config.toml
num_hidden_layers = 12
hidden_size = 256
num_attention_heads = 2
vocab_size = 8192
norm_eps = 1e-05
bias = "none"
init = "normal"
init_std_o = 0.00548
learning_rate = 0.00288
beta1 = 0.9
weight_decay = 0.063
schedule = "wsd"
decay_shape = "linear"
doc_mask = true
dataset = "wikipedia_en"
MLP neurons of a small language model. Each row is named by its layer, matrix (gate and up: input weights) and neuron, and shows model dimensions 128-255. Each number is 500 + 50 x the weight over its row's rms, rounded and kept within 0 to 999. Numbers have three digits each. A neuron's up and down rows have the sign that makes its largest values positive.
A block is one neuron, or neurons of one layer that tend to fire together. After each block is what it responds to, as a language model described it from the Wikipedia text at the highest values.

L6.gate552:617487471439379481371455542473523428600541498448470425521514532476524410517526487502523533579532493513487433459447470484596661501471464542459424524477497459477487520474468471587543538576547430472450457527499559444557507447521518424585489494561496483463562488473471371434492452504475489506525554566480380427492488521502498522460563428408491595521466580501432534529506503443465579513520
L6.up552:578466531544532442496446439453517477493478571579494413435533433552500504437533346467441488475493495495495359512401343558504464565574505666486476488465426467499437564661461504528547462531542501498559570589546510598500474459442404567463495494458416513531511545561570451524501455413444478502523511508490478416480419517454473511492486555494469498504545541465379514554511499399522533524554
Responds to: Title and place-name endings. Closing " =" or " ===" of article/section titles, and final tokens of multi-token place or proper names, like Can-ton, Sri Lanka, New York.

L3.gate118:527423478546506466462473515469622436479439416546465526530548491407442548493460478443465548564557512486424508470531677454593428501500513504538499439507527485563507526409534424539587472539499573532498438395558530409437476510595395453503514516488451505531479571549468538520525453517488479375620468572446526597541498475487489527587513512485480546519499573553491499515510529505497417540515
L3.up118:488547489499461485455518513502542488584514451431443559531523503468490511500535541428428523539498547495498583437570432428653521406563545487508504497515530556461549534458532565498467474442490400456506535527421506532553447462489504407585493447429485498535518472546512439617542522558552566458572571560518468444462445504505526493424514527486526529595486554496489551394467492576500524585494
L3.gate180:499470522477447401482354483517441417541574468522471521477477580543456507488463390514508546514590586505470440512496520495553582486484520496522604487500531475442564500516494461534457526526451581546534471481485483404525473499469529484549573541419489557488502508489435513429474490568421450599476521615590481481469503465567525461431446473554502677572449433662441481513520490467453570476423
L3.up180:495535514532585466455459505460479518494477599517508481515515572506462449490476425512395471488530514530549378461486487536480563581485390449582668473509553542513619484541512580524522530507490548547512499431528595519542480503476463422529474477475504611603503510465523538432443547517456510498502451545524508487491410460436512433469469491560478562472522422636458523537535484509444540453409
L3.gate198:468540392506599581415507516490455455585468461449505571495495458489369503550421485475447630541527432484404488526518438380536483467528425477521512399526600482539523478500524570488471541570579504558408591505464493469422513493438461474477501532465511370495548499601535602493486514576535498528538474550446544582453519557484412544588542551484520449519517483422491521432582603410535496508513
L3.up198:503537441518522415528389478494521475516390469509446478494485450592504481507468444477496578561628507535545615559553462375451513548549477523481546509558552461547590420487431547483512582531499398543536539508585479434483393527550459427459468449541453406516528515458520491396591460449455523503433488464487419533532468534576434574501541570523491474581495585527482553517534499410513566543462
L3.gate241:468457572437440549449500496525469492523503425572530537535450485448513408518535476476354524490471525553525480477436548484528548517440406568523537440502535531512405498470532480361586515464539576588521611447579579506603451476530611395506457541493469457484454492519500386463471472457412529491544522539487476508532439539498457490519524534514529549504521531458473559505565572446422441530522
L3.up241:445384540490444546468521472535534531512539504534533519486393491492524526496553465524479476533521506429539450430463538477418481512510479502564534478589600519516430665523555466398494540450577531525521525490499604457499493587440524400545503379441480485513548477562498498532494576478582472511425526554573558493576496603435386404491503448512506580474523537546516592601470643409496530499484
L3.gate246:555434530510444440499438559457414480512505506436512518432495508425522431529419488484566463533512514433535430578447503509463527518535504476573586516487566489582446556490471429436572484486544509515476504337564554432445543518587431461509552470550447531570430453417503503486478529557483459614486520615504471559472464496421490445483573559435517460454557474523540602470527553467485461485442
L3.up246:555494437539458496458509537492569479475507462532504559510497494528503537510473422551572519497487548489524427419543510442568576468506572429414579473505515491544420571514614406442455479564475504555516460451597527424529437523431466395501503549612554410495452523509506509423546699508422589518531518506432512458498544582467539449543534516541442490456482463575497494518476489441479496455488
L3.gate275:562474520456647482492600519466461460613512455537504553415388483503465593514502494484487551521486474486470476605537478458645544411508574498490543544513496406564507536462467504468492497558533579586481535515454548499467578442542601416504468498548558479473593477562471580560478536541519534461574518465438488506509523491426532539509547488510607531477551468515514504540513535411503521568404
L3.up275:501561511538463567448545497493504423478507468418465525526521481598535548462429477477503546538512502480466491546505548521444401539466500443429539553522565453480461530535500522500548530530543498444536483478499541447513603453493478532606534558397449425600511505457451484540574537575391514525501447506499591472547510414488552424495504551430544489489509463505509460560488586464468460529480
L3.gate303:500482559532526542446555506497492424572554573519507491511485496539510541507541529564468471472494490478464507642415540498568563459473468483479444501560621494627514498547531495474520512526571518568508475462530532492438558515515509431524484380545460550499591457532535468351469452503497575500553592634480532497438580484475451517496520501459433522455484467557593498490516480558536499511452
L3.up303:574460509574501474435573452524523476512447511506489536514452471605561551499626518616431480407445575464473429545493571442534531436486484522612549473563451561582467490536481460384440488558524526489570490450579554545465525577495497490554486525579481479533555511643476531415492494519452556456507489529521489558530418489526478478514557549507490451554425507570466571576455549449617467530464
L3.gate351:525508627553407546403500526478538561507426532571528526432444477497501576523555474508430461488604487522470401521467443534575474534435474526555502471617475505446470546525490448557504487472525558438615504448468545396512472496444448498543496468480534537464534505535423402405485543511436562529539542557477501533506475586411476605495401532488452516550565506523464580558490531409503514493489
L3.up351:553476609476457456501471513446448508398505483616523497444523511536492492539479484557479482491540529491565533434442456416584469541434522433448427639491410527377445475524483489504458469489532622493553496444415510465543523477441435592465604458468468476510526505472541513460523555510495590522549475468394421603389555566464427573573457516535467564594484511486504532573500453494452489511539
L3.gate398:513526467534487553466499466450535459516462536490484470552557514557500453381394539559459483525624617510531505541570538466546498495533516452547447497490507392577395509544510499479477492384492483573402547417533526415545472481493527479434552484498512422497545531424453449511494417546537552552408495538454495576534573558462519455492568500489499528457507474533493441439441462530508425552493
L3.up398:523532421440523416514548527508582527532565540602496514544478491490470630485449510532508502482465565491454463448548544512485456551554514560523613498521449497535467561397591464534425477500565410499495604523533464498542400489504522527494504541566465516541531500506559449420535611520400493553395537417435399528516387535560493541576554496471539495554492517422554521548612564467575463528478
L3.gate501:525486547499490447494564486584541412519461479426486542457560453530576591478531592495572521568533446504568401553492511427550514374528458473497481489464480511487502388523510496488443540490595397590468522498507536422485508587516540467467526472553461442489547447519530505444532509527488581529524450567517407552472515465468500507507464549474483503562527401509420433452458477496428512492580
L3.up501:545522469528525487562551471593494573462491501445542494505507438433511521569503539488482484523453538426498571488503510449459490531466600393433556433456463482541505467448450558501423554509484430549606513501519494501455465465537448525523583432450471423470581490455429517565582514474451479533459507484373445490444493461388519614567552575417488452600538438510531512535501456584508405405523
L3.gate532:542497555510462411461532490438507449527534572535509458504484520496447463567489358491579503499440561555417407483419465548491533446487477553549503467402562463409388533503433536461574454544511503463499527431515459484462549520574506497565475491466503575438460509479533503432457574460455530416542509520533622555490471492526505477455381518537539507436475562510458498414487501509428482541428
L3.up532:561496463486504529530428583451475467481524454607486584380544461550563468481560476530466458553498457507557513521495537562564518518462542504571435488546420483438586429531426559510509519421437611439507614457529542493566444473443563464474435495550451536591466529469390515440399427565529453553414515550459476463464460572503522448550542544435636503550514560500499536507486450383510533583429
L3.gate571:612570439498435527427505602485486527498524421526516530455556510464512448455498538388495548482493513485477471421387517560518455507419546461545496537478414463513473465461531524524607576454449530414533632423532465514487530451478465437580506498480481517490374506504477503509463473616518501521524574552460563530493553500514581546460552410496521560560536494477571515531595583427550467559540
L3.up571:472513488463517479505621475608539538510426478526504490466635465462447596434435569478522488542513591525461461449525569458462499429490520447462541470452393551604477437483416569502562521547481575439525510466526448567500544496494504520547488482454405563491395528467601537498471555512603508476526497562531539507524436485512571484507537467468488510462545467576410633457511488532567503566529
L3.gate575:474479482521543470458483566455541475490528562489500492447565485507529544449496409565494503555484469435486503438485493472441460447522465490522491544574462542444542556477482461532654446416427576578494586512474601454433423494563431532499519455487501556489468439440523630501511491554478507539468492580607388504452472414387524558491458504530510531460486491519528521446569450438502470477549
L3.up575:543418485463573489436549519580541485475512522509468505484509553506453401536527452517482520613476561589445467517543466465599519462427395482463482506523513499587525500546520525552442516484456528566458363458562464481507441484556455506486505453599501504538536501476555512508558430422433537470405509504474505546433506596579447523590537546619504486534487444509460470462492517521629474433553
L3.gate645:412440554554542491448514545452486469552421493468469555415504459524460520478495502516532551445504441488543484474474527484534548550503486580483500492535546458593469546545515441462486431532481544493455545463441579411519492564525558502600546411584456494600476483407538493357500418461444501431466513560491487565475543466448515543507489533502466562326570500645527641581533485470515518487345
L3.up645:453454521621553558501588545553453535497520542510537552528578522512496470492469487549529519465494454486567501475501580495538513490374445537489524511524532485451488553451599387423478418608429520445495502542538560516443508612452479506583495454531553418549556505514563581463491574418483535448459527598447480487473540628488520550512415498521499400465525428558492579591569535549510502428414
L3.gate668:459489512444355512556464509493510496567479433454474483583511522435420510448554421472472497470568569489624545495601507496641454522560558517485528523433494463589537450432525434508468589595429445416428556519570491408481430507470505560464481498480538533435528553479560460458480459574536474600468545527471490460450459615499518494453431482458505480534472531496501339503532543407568476518507
L3.up668:480511579495537556429508577507470444484455558491521488469517535530475463532422637567501475444488436464505424555525537365550447490466500426493558519524496490457583511537527464458497491489531442534483502497542448412476546526544502531418411497585483435576556447462608499494581503484597603550430495531345568549497465512482505520465477562560492572558541519391532491473494511517555471531504
L3.gate695:445554503546569487509437579438424472514527597394535433464539467568488500471495481463548526570565514548521478576501490526552518456492479488513490502471589502507499474471502524478550497512555576516366432468565529441484531452514487469470571507546502385535497562418504485512453407469498462490538389602479462430424601487503452570466519548496470465495463510503473466502461497482454453534509
L3.up695:526565472561464562347548528436417489473573450438482453534502526548414516529540455422450516519550555515481504566499457455507522469462517569521480474505471479495522571554484454524494502552520503442466512473433499480476518439505453486503497503521494513371476518567483537523393505466496525482460458496419485540470479507493455549562533487473517532561478533395564451540443473551453498465516
Responds to: Mid-word consonant fragments. Single-letter pieces inside split names or words, mostly g or f, as in Ni-g-matullin, Gha-f-ourifard, Alto-g-ether, plus a standalone 0 before a decimal.

L2.gate78:490566466506499572495505604440529490549429517426390535579424480569499524485469397458496389597542481527499454505532416497543495554484549459462536437386485453482502460482453516463601559564528518424445687601558498577609490511482557460418469544399501553520449489473512448533460468482463519527451523479508484438507556539426457488513555432477573569515558466576418583593540542373495514497499
L2.up78:591517581500498511431523517545569486354485534507491494490465514466508535546373442532451519564416637504524513559513508514520495494472598463506517479498460568549495497574447510428476573538475444520526471612475558453495448497533475548441615478505481516525533512569515477557464486497568628528552441529503505517527533455480537581522485550516544531556622425504416486497484526541490410495466
L2.gate119:538462515576381574467461450550515413430599523489524437549521533473492584534502596506499597536577608496448509509538600460549515370437528542481498521445525495501508503537450467481437516534485493527508458443515505511584478521405407539513468462466522475588485502598494415540474418521455500494534415594478463528542461496525503484550502531498547474560525483490492433566477495406467461512522
L2.up119:559497557405521547479511520501396462553422546504479534552490538491524454530527467486509485437520507446590493427501472535562453491443586450606493473524529503464515523394494558517459520470521458541428500580404562544518538485502508576532443443504530536500485465523492481558499502521485485463632454508522415491661593408419467506489559511497577424482582525455592471508585520586391474531525
L2.gate189:564439525554442475445520573596537532465521507434471578549484540355389549506485456489421412501492512529491523498509545459488465493563497492530603504459519455534540509456517485449492487553454491500504540489486599504479503423437445486458553474423514439498432526567493555495521508619557514525552380487449549577423518511557523558487504503477451499420554468418496555608545415442506512560516
L2.up189:528457497623446425377492557611483474553551532596552568548452539547509552521482503469471466573479401531509447454453490471457544583478476431430494440450478534507566526629525419535531506484532519540478528529484489486482489440501451468513591464498519467476476516480499519500493413527587582413555476569440595497523510467570578427504375534441532417530474550568590613492538447491468437458471
L2.gate434:481529486594437526447396523424550483431554589551468535488513509524489591522438547508496511558501524551507386555492415430475446542421442577565401495511559488572529452449504544493481504484476456471466503469496489474509448410515486438481483457486455409459466514545570506445502521519522627521598494453446436487487523590469500467557464627503453539489550526518483445508589492472558456551552
L2.up434:500426555544477523461498504545445550447540453521511523599472542408479521422602528541474513492512512481445520410425519500536407464502579510609451529398498459552455491426527400529511487409580548468479638409480593484578529420449437411505497539374568401552433508508478508502519525548546514491522482513477477568493500509506469463518525533523519476436486538524480601499416576405577470503612
Responds to: Mid-word consonant fragments. Single consonant pieces, mostly k, plus g, ch, f, th, inside names and rare words split into fragments, like Or-k-neys, Fo-k-ker, Kir-ch-ner.

L2.gate6:542362531516423435454482555592502495424425579457485548529428481508495541467492484533504572480550571495481490463556467544526481459530510629471519514490493470508527507507461515476384578433532501575507433501547514463524463467449529444509541413517456486465497525421606454529586503533610547561512545564496553569564538529463557587562457478502481475575559526485542438597523421431514443510450
L2.up6:489621445494504449427503543556492517491551508564549483374421513509477569617525552485640573572473573492523449491474501523534528465485495422479456485579493513413436564490597487512478546558529557501506512458466470529503572426506473540482427542561401355389476530523492431402479467411519523450549460498570508466522440494497578545582491470568374475476474548448549509521445544467486469477516
L2.gate62:450386448444500451474473522528548490512536502517505511486483548441566563584526490520517582555409484495454466496575498508438528465553491471479562510530420483437517466462500527377425463452506548591419441434546496526543457539515416440533493447520381515434461546537578417473516487438465475482538467564529442556587442481542547602576565472522532481521447563518463523576610444547543475434507
L2.up62:528512477517470466522472534389507493577520535497535514382438526530550484570495563444487468557571548467571522493468470552443576516478533515492557479523524499473451526479516484559514601588535503417438549490480449434457500431492554528439510512510475422477502533473454429508491502457507494533499428515434467391491510541460534526424481552525435528551476550481533470529462415406502430521473
L2.gate359:498508507452514541454431599578416470545506509398407506389573492489507540502559450446514491471587482473583515529496497589502522540539466478450533553535429420502557590454513521475481570391572615491543465481508467397421567474428431487599518523482436557520410535527560514378490474497552410474546448507567474403531541439533497483480510474512432518498561499470516412460506439470426475516447
L2.up359:486514567535452468453605457560496524514452470482506505554490514498490412504485546559497512547591514475459546430529482541463518497561515597499445518432430495537538516561523458490449480419530512480439423404496496456517457462428559492517510577457491468538466523592491474520527572464473376491481492588619440456481606528521533502449473468614394551508469487493380444444516473387483531476533
L2.gate428:461446462555496450458506537694620454598586473517473517533521476479440511544458498499625673567492518554480448561496454588499468468460517532408363474570489476521503579444451416559613497525526484442474410519493443502435489535469504518474527438477453484468533506452477496494582464477503466481412498452410530573502508486434576488555502466491430541481581561559485496550526477432464538517480
L2.up428:497429423493457441501552523505461557480399490531503463494503512517548568483517468509563520523490513485473497497486493470548592542369488558516449492581524512557518466542473527517398496549614505542374541611410439576526621469417460464411371475580523360455427514479500459532542444554496470430457492528496406579496524485459506527564489445564554535541511562464458472505437453477458474566521
Responds to: Article-title closing marker. The closing " =" after a new article's title heading (e.g., "= Craig Slater =", "= Banfora Airport ="), plus scattered mid-word pieces in names (Pont-or-mo, Laris-sa).

L6.gate8:557500438538519431551501556478495431464455498509457616498578540516465470541462568545542430501452603492557465495466560541538518457462474527451552525517430383414339439464495413617442511523450479506507542482540530502449465457493508468525447430475498497489496525386513476458486443482442494458434473605518508517384586491456477522619436480418524509585617540402482518505572566487635514429455
L6.up8:518477503503441506579416588470445489587484510472456499512551483483604580635564636367503465444424445490516460448455484489567493513514480459545517455476521498626426525548525486441494517400446418428498518473585472519543492527514511557529475464512576581518591488538472497458537494474556511548492492570552481450388447473496473529495573574458424486521581357480523426512562521537512425495489
Responds to: Early mid-word fragments. Short word-piece tokens, often one letter, that come second or third inside a word split into pieces, as in Re-se-arch, Res-er-ve, Ne-g-ative, Win-s.

L3.gate95:448487486464484570525439540471574435508558562561502448583530484546413520508442579550618543563492508482479458553485523524576527406426563575466474392562539432478568551541509520534460506404577502518490513442511493549523398480535427451477472416543487449474462496452498474470551506516504505353472543564557501606496600541492506511467455438628460548566441595521438478532517413474573472550463
L3.up95:528480534469481465534528448504493458532548550489541514552444466510513381543528564471538600461451523439472461471431511573495469517442426527449444522524430482557476543569411522483484486442554487525496435412492445600435543499436519502492410535576432512550455507483424511489536568404553471614472492535523559472514439504485458495502505484571553456541419485586478373514525450524554488602473
L3.gate138:537459579474493508595498487523480508515501496532512455410430464545448602552531441528470570486559511554466380538505388484494448568567500525582460579592478507496543448505575431553496503499452512532458479520543564420452517497516494377438495491545422525466500543475473637537478435525521442545450536470544518497513430464582476525506494498432487493471484512428530494492449406423487487507565
L3.up138:470381487407473532578435425554518519513535426400486468453465539539410498527563505568516527511543510563524426568390558508499526493529395493500447502536552495487464496576489552487471595457474471537433509427591515454524458563409478511453492471532464464425506524555539496505527547515479494499596425527512491520577482487482551538576459511570369600516501491481504476484591423397436465580495
L3.gate146:552514562535460545500497513497526426426481518534502458455444475554532476474547588501524518499546494502514547486491558485513463530566522449447429603527476485478567514543538469494510564537516552491512459624510498455483421543501475524432444558541557530482446510446492550551604464524524544478528473401506408537620470493545463532526497567522504563458422543489467517586507497498621524389566
L3.up146:459509470493494484476485552479397528522497581422509492423490458528567514495436503381489484471487540437561461540534549507533536435490490433522416508500506486601480532479580556519517320515535463446500453445487483551465590544482483559523593531588497577538433563497427599465442468538583438447496465502469458501469498576472444506456579485421513553546494605424450553468545430530528448482505
L3.gate206:517500494479544452417564467609525445625453516523476461535456507398495507493484584423495660457543545540492498556481535511582489461498515528533386536558528452542455444490555416513528538550565519590530490454508490474499521410320478401455555491568565592499550498521490575512486466443487501515566411559534370467499493450546520550459431530471461540490448409454479557485558538460563570522519
L3.up206:576514534497487476535620515503457472360603418525462519582510522517554506542550469448566478569552553533378483572480407460522608462514523510515431487471530501561498536537480473445437576423518581563500554562486498526526509512493465516478528529556485569501551517378425491460521500548559502550577531450480503500422518406442500505491468477538523484520498428537671450460431494519512507518481
L3.gate228:575489448445548549507548554546499475573473504508526402541518489485457452434407472451512546550510515538517523469535476438499510526434652547547526461507494430534523500543428442488387435527530578582518588555523617520530488392470427435486473436438474433446397511459480527495413463474558453480533417478531527517521514467531541522512566596493525485469395438426536623515535560465576499468520
L3.up228:534500465536439513470441438459543500372498450458500531532544501507544544539517570545526473525567490557526521535468442450458514574584454504531567490417458509569571496532497453635479497478518515567579528418490509354543454476421520603502543455486482486483614482541533483505611505536542492486490518513482539563408495508505478647570432478546461558598524550450507502591538503442530472448514
L3.gate237:480553505519577487591465554533550458551408458557521358447556473469546516411477483477514511501413535538537474492460484517568455440481504602505434565508459441574514531588460492562493521557596404450648631540529486548502417534530492511442462528467439480502542526486473565546556408485467507519503551610479465473465535402534505539434509536450420429446451544520542569538456507538584546546513
L3.up237:482519545455478441576450474506553512434514528467485480446595547391500500458534552512516475544535599567525595515478448487449642585439397508442514558429519482542468533431470543533494574506519507483555390592472464529436439429522461571390483565495482415495447467519517526523530574477546458474469512477490476445448525485560467532493380578552521499530558554496414464480490436404518534448415
L3.gate264:479418486442517575511509487593493409602511429605496444541423525432421447509523555522514500558508512515541543421514555475590510503498534567466400521497493430543552505568454501562619600479496524507490495453574458526553463519578467472466409584540574419488470503459558479523528464526487407540480643562470393558478446621562418522489477558460467525553476523504412480479544450397502513531466
L3.up264:433486552511503556443539531647559483467630393576472450519463516462495457606482587433518563542494495467566486454588558523556475504555562515463468504534458499488499506518390496500528503494517556503478518446553541570490497569509495511426391575639504485470525491541588449521424563482516505507535594479477437532516470516501459476577533486556500488561469530458460493508446402464453470507545
L3.gate285:489451498456491504421514505461477462520500429521484485505551500558539450428479559509437632426498455533461485488521473478590477436547501533455521520545596437522483464467465423506564518460479507523503513437429458521504499512511488435558495498538518520573530517549528513576537584564577573490476560522450617509376509542545540594433451420457396599546446573443411579455505502508532490377524
L3.up285:533406580498456583515450402459494476495515474605489442617518475455471489588469499515542501518549441486474522493585436445609518507504520460576498501560486488416513557416532463459513505450448500547577479534458549537466565505534479424478525499500480416482459538541521508592429474474404454484451519518484483473457485504538548521608432573384436486508516480582424476543483519567596473410538
L3.gate318:536472455530461578539528556494573426452516560542455563502424522414490606561521592486474494460513456512554439438560560486549498525567480548598538516536406476582492562538579559583480495629488451566510464531510471446499526491510540440480557471526514400590591494540473557563551542495462501552515536567433457449541584546519565513463469549477560524492424523548437648475423592513486469460466
L3.up318:539520470494449538516504484554508478421469616461519534517480430468492530555514503468413479581519550488440488545460518477484565451575562454570509485535496473499610564482387504464582529515535627418551453519525562584558473546495529493390514523451518508494482492521559520504460433527580472497526442437513470516556508436514465507401531476502561530493468503503513495532487441504585578400555
L3.gate345:591475440515516545413524454525554444494498475551526489531514465466447502601520648491539519509450475502550481538507514480550500468490540512429530476573556466492539483418488442534394491553523586409533535470505497488462539519499489539508435499478470499421543493533469474433523554439539559449642517567526484498575444457483520462528561503497455575563550430471473488623533497455541619509546
L3.up345:491480469473484546486471399431422442579513546466486475418476564443471609546467508523418571440518584466512419478517524500487523544531496513420525468487502496575520434533398538537522384551508599474490452488519514437491511526477511514539453529551415458487456500536541475438490543429473469471407473489466580391477459560435542541429468609501498510519438505569428408500377519461532483578517
L3.gate386:502470492540509508476421623536538485480476547428481449474441558473410587539509592476550483538451463440485515436441537457501500482472476478459392457513517470531470465460471510483553580531542435503517518526522522502456559412539448499482592492568574460528484523491544518439415486512535505472468450541575444503524556451508600378561411534457504482503504474496434513542471538453410437426397
L3.up386:446463426459528498527566532442462479560530412537546402605473483581511487474543587393430519432488512490440567489525453491462507452416465500424429513485388464480498427522462482499598469582615404502561534547541491572533490481576521504469459531497505500551505505442534542513561516477610622600515566519473512431498425581573513407518553419482538580504477508426510588535515530486496521547521
L3.gate419:575472467481475414495544522521544459524424487508464522510549520567471489490553605520527574535467595538512537540562567543561458550558532540516470433534521413483467454507512448565416500563476473477563518547472514399436422582447519516458534509564550551500576543523493515490543535515514507482550501502509478470543491411475529481463416442485463512494425529474458480480526430494418563542479
L3.up419:463572511552462410466541518468464519499508564445494467470499449513527512570466479479523465484491549528632460485430488490457413504547456483500456468544469496547413581451459618504477522494472511511463545470516517489481518436480504499424513530495439502414568445554501446508558474430509441506501469496415477455484538552600498524541483532519502482396534548443550490531473406471517492473458
L3.gate489:576415541433494497564628464469442451558477438472469398512483517506514504537450511521439457594439574522433469524480428560556562595472557605522528462522456425516413541530478461550468526531475513490521482426478463494514473524472612462514412538507446535389571475495536511472484461549529491540461510553503487542467480516537403455573483439519453521540458481523519456561468377503487518553543
L3.up489:465545433449536485553463559587538520479471470516466336482442422539541494521467435490575534498488517511422483537509478499409484558525497523546519506470467479447536475469481514564538461456435497540587568426572515483535506549519510590482576524485471505496490513455574481520600529491491357619542513588532482518432540478512454496492460405533469471467474568507484611510499515424512509434490
L3.gate533:498486555483532518415445529436524369502485554561496375515614468533453495489535466419521542532469564533467486522404480538575481497432461532420423458620555472492499531473501461467558511504488546557436514501603516623506546522559423521505488525579552435463474504585535572520437483509518527374552470539577491527426568541534497436461506485589504428570561398558500441435559533503540501511535
L3.up533:521541539562478508457538466469543544606571427570504525537503500446460459440565573431494435496439530543489546545400473422520433597550458409430546498470506485570431471524391413545465395620449484438535545473480489510528530420504472478481421557475469507504534542502474424470454477547625403470450448492440505535411517527512441493506507501437492450438552575536520463533543503443498551489489
L3.gate592:466534592533539559428486524500574470575422459642485425442570474503461470509435429495477467526525486612454533439590489507477469480574558508482498457573533510480467560537488405522508474555485440593415570504552467484563421409511471449494507472523580511480490480524513438465484446520554558456441550549451460634488502531478529458538544506503427611541581420563572520468554470469618495419550
L3.up592:464587422500440415430514537444542490589532490529472428453502485504476606458524489469530476449464559488504531487501446505506473352495468535462505513463523494499425386541581489549529529504556564468541440568406461441531510475498426509524459530520508511552537455499579497474492545431439424448523479456530546516497605444631563475394378473439437555577432446436505472489466584439573437475549
L3.gate595:501565474467503537444449488500483516560385515411491539461463472587416508531468483412494510536441563533537566493512576423492574498458452501554516545524573448486513490416504436495550522536474571454535501522482497502479527505471431543534424530565518524482362599548437430503546427591436536538453502501526467568542508420406450553526518541486494524539495429571499537578505548492465502633467
L3.up595:480497421623442392482488447536473485497361491515511514531509518515446531544533487517658529433513466531550555437543445538479449553498349505463580473551516488529511559545440560513504482544600436567468505537563607490568495483484583524486445522473569472496424457446567530575541454484443552556623483582462471450497648367432502484503482510549462508429497504541485606427508588497520527561502
Responds to: Equals signs, word fragments. Mostly " =" in math or chemistry formulas (p = mv, L = CO) and closing "= Title =" headings, plus mid-word pieces like Mad-on-na, Fri-day, law-n-s.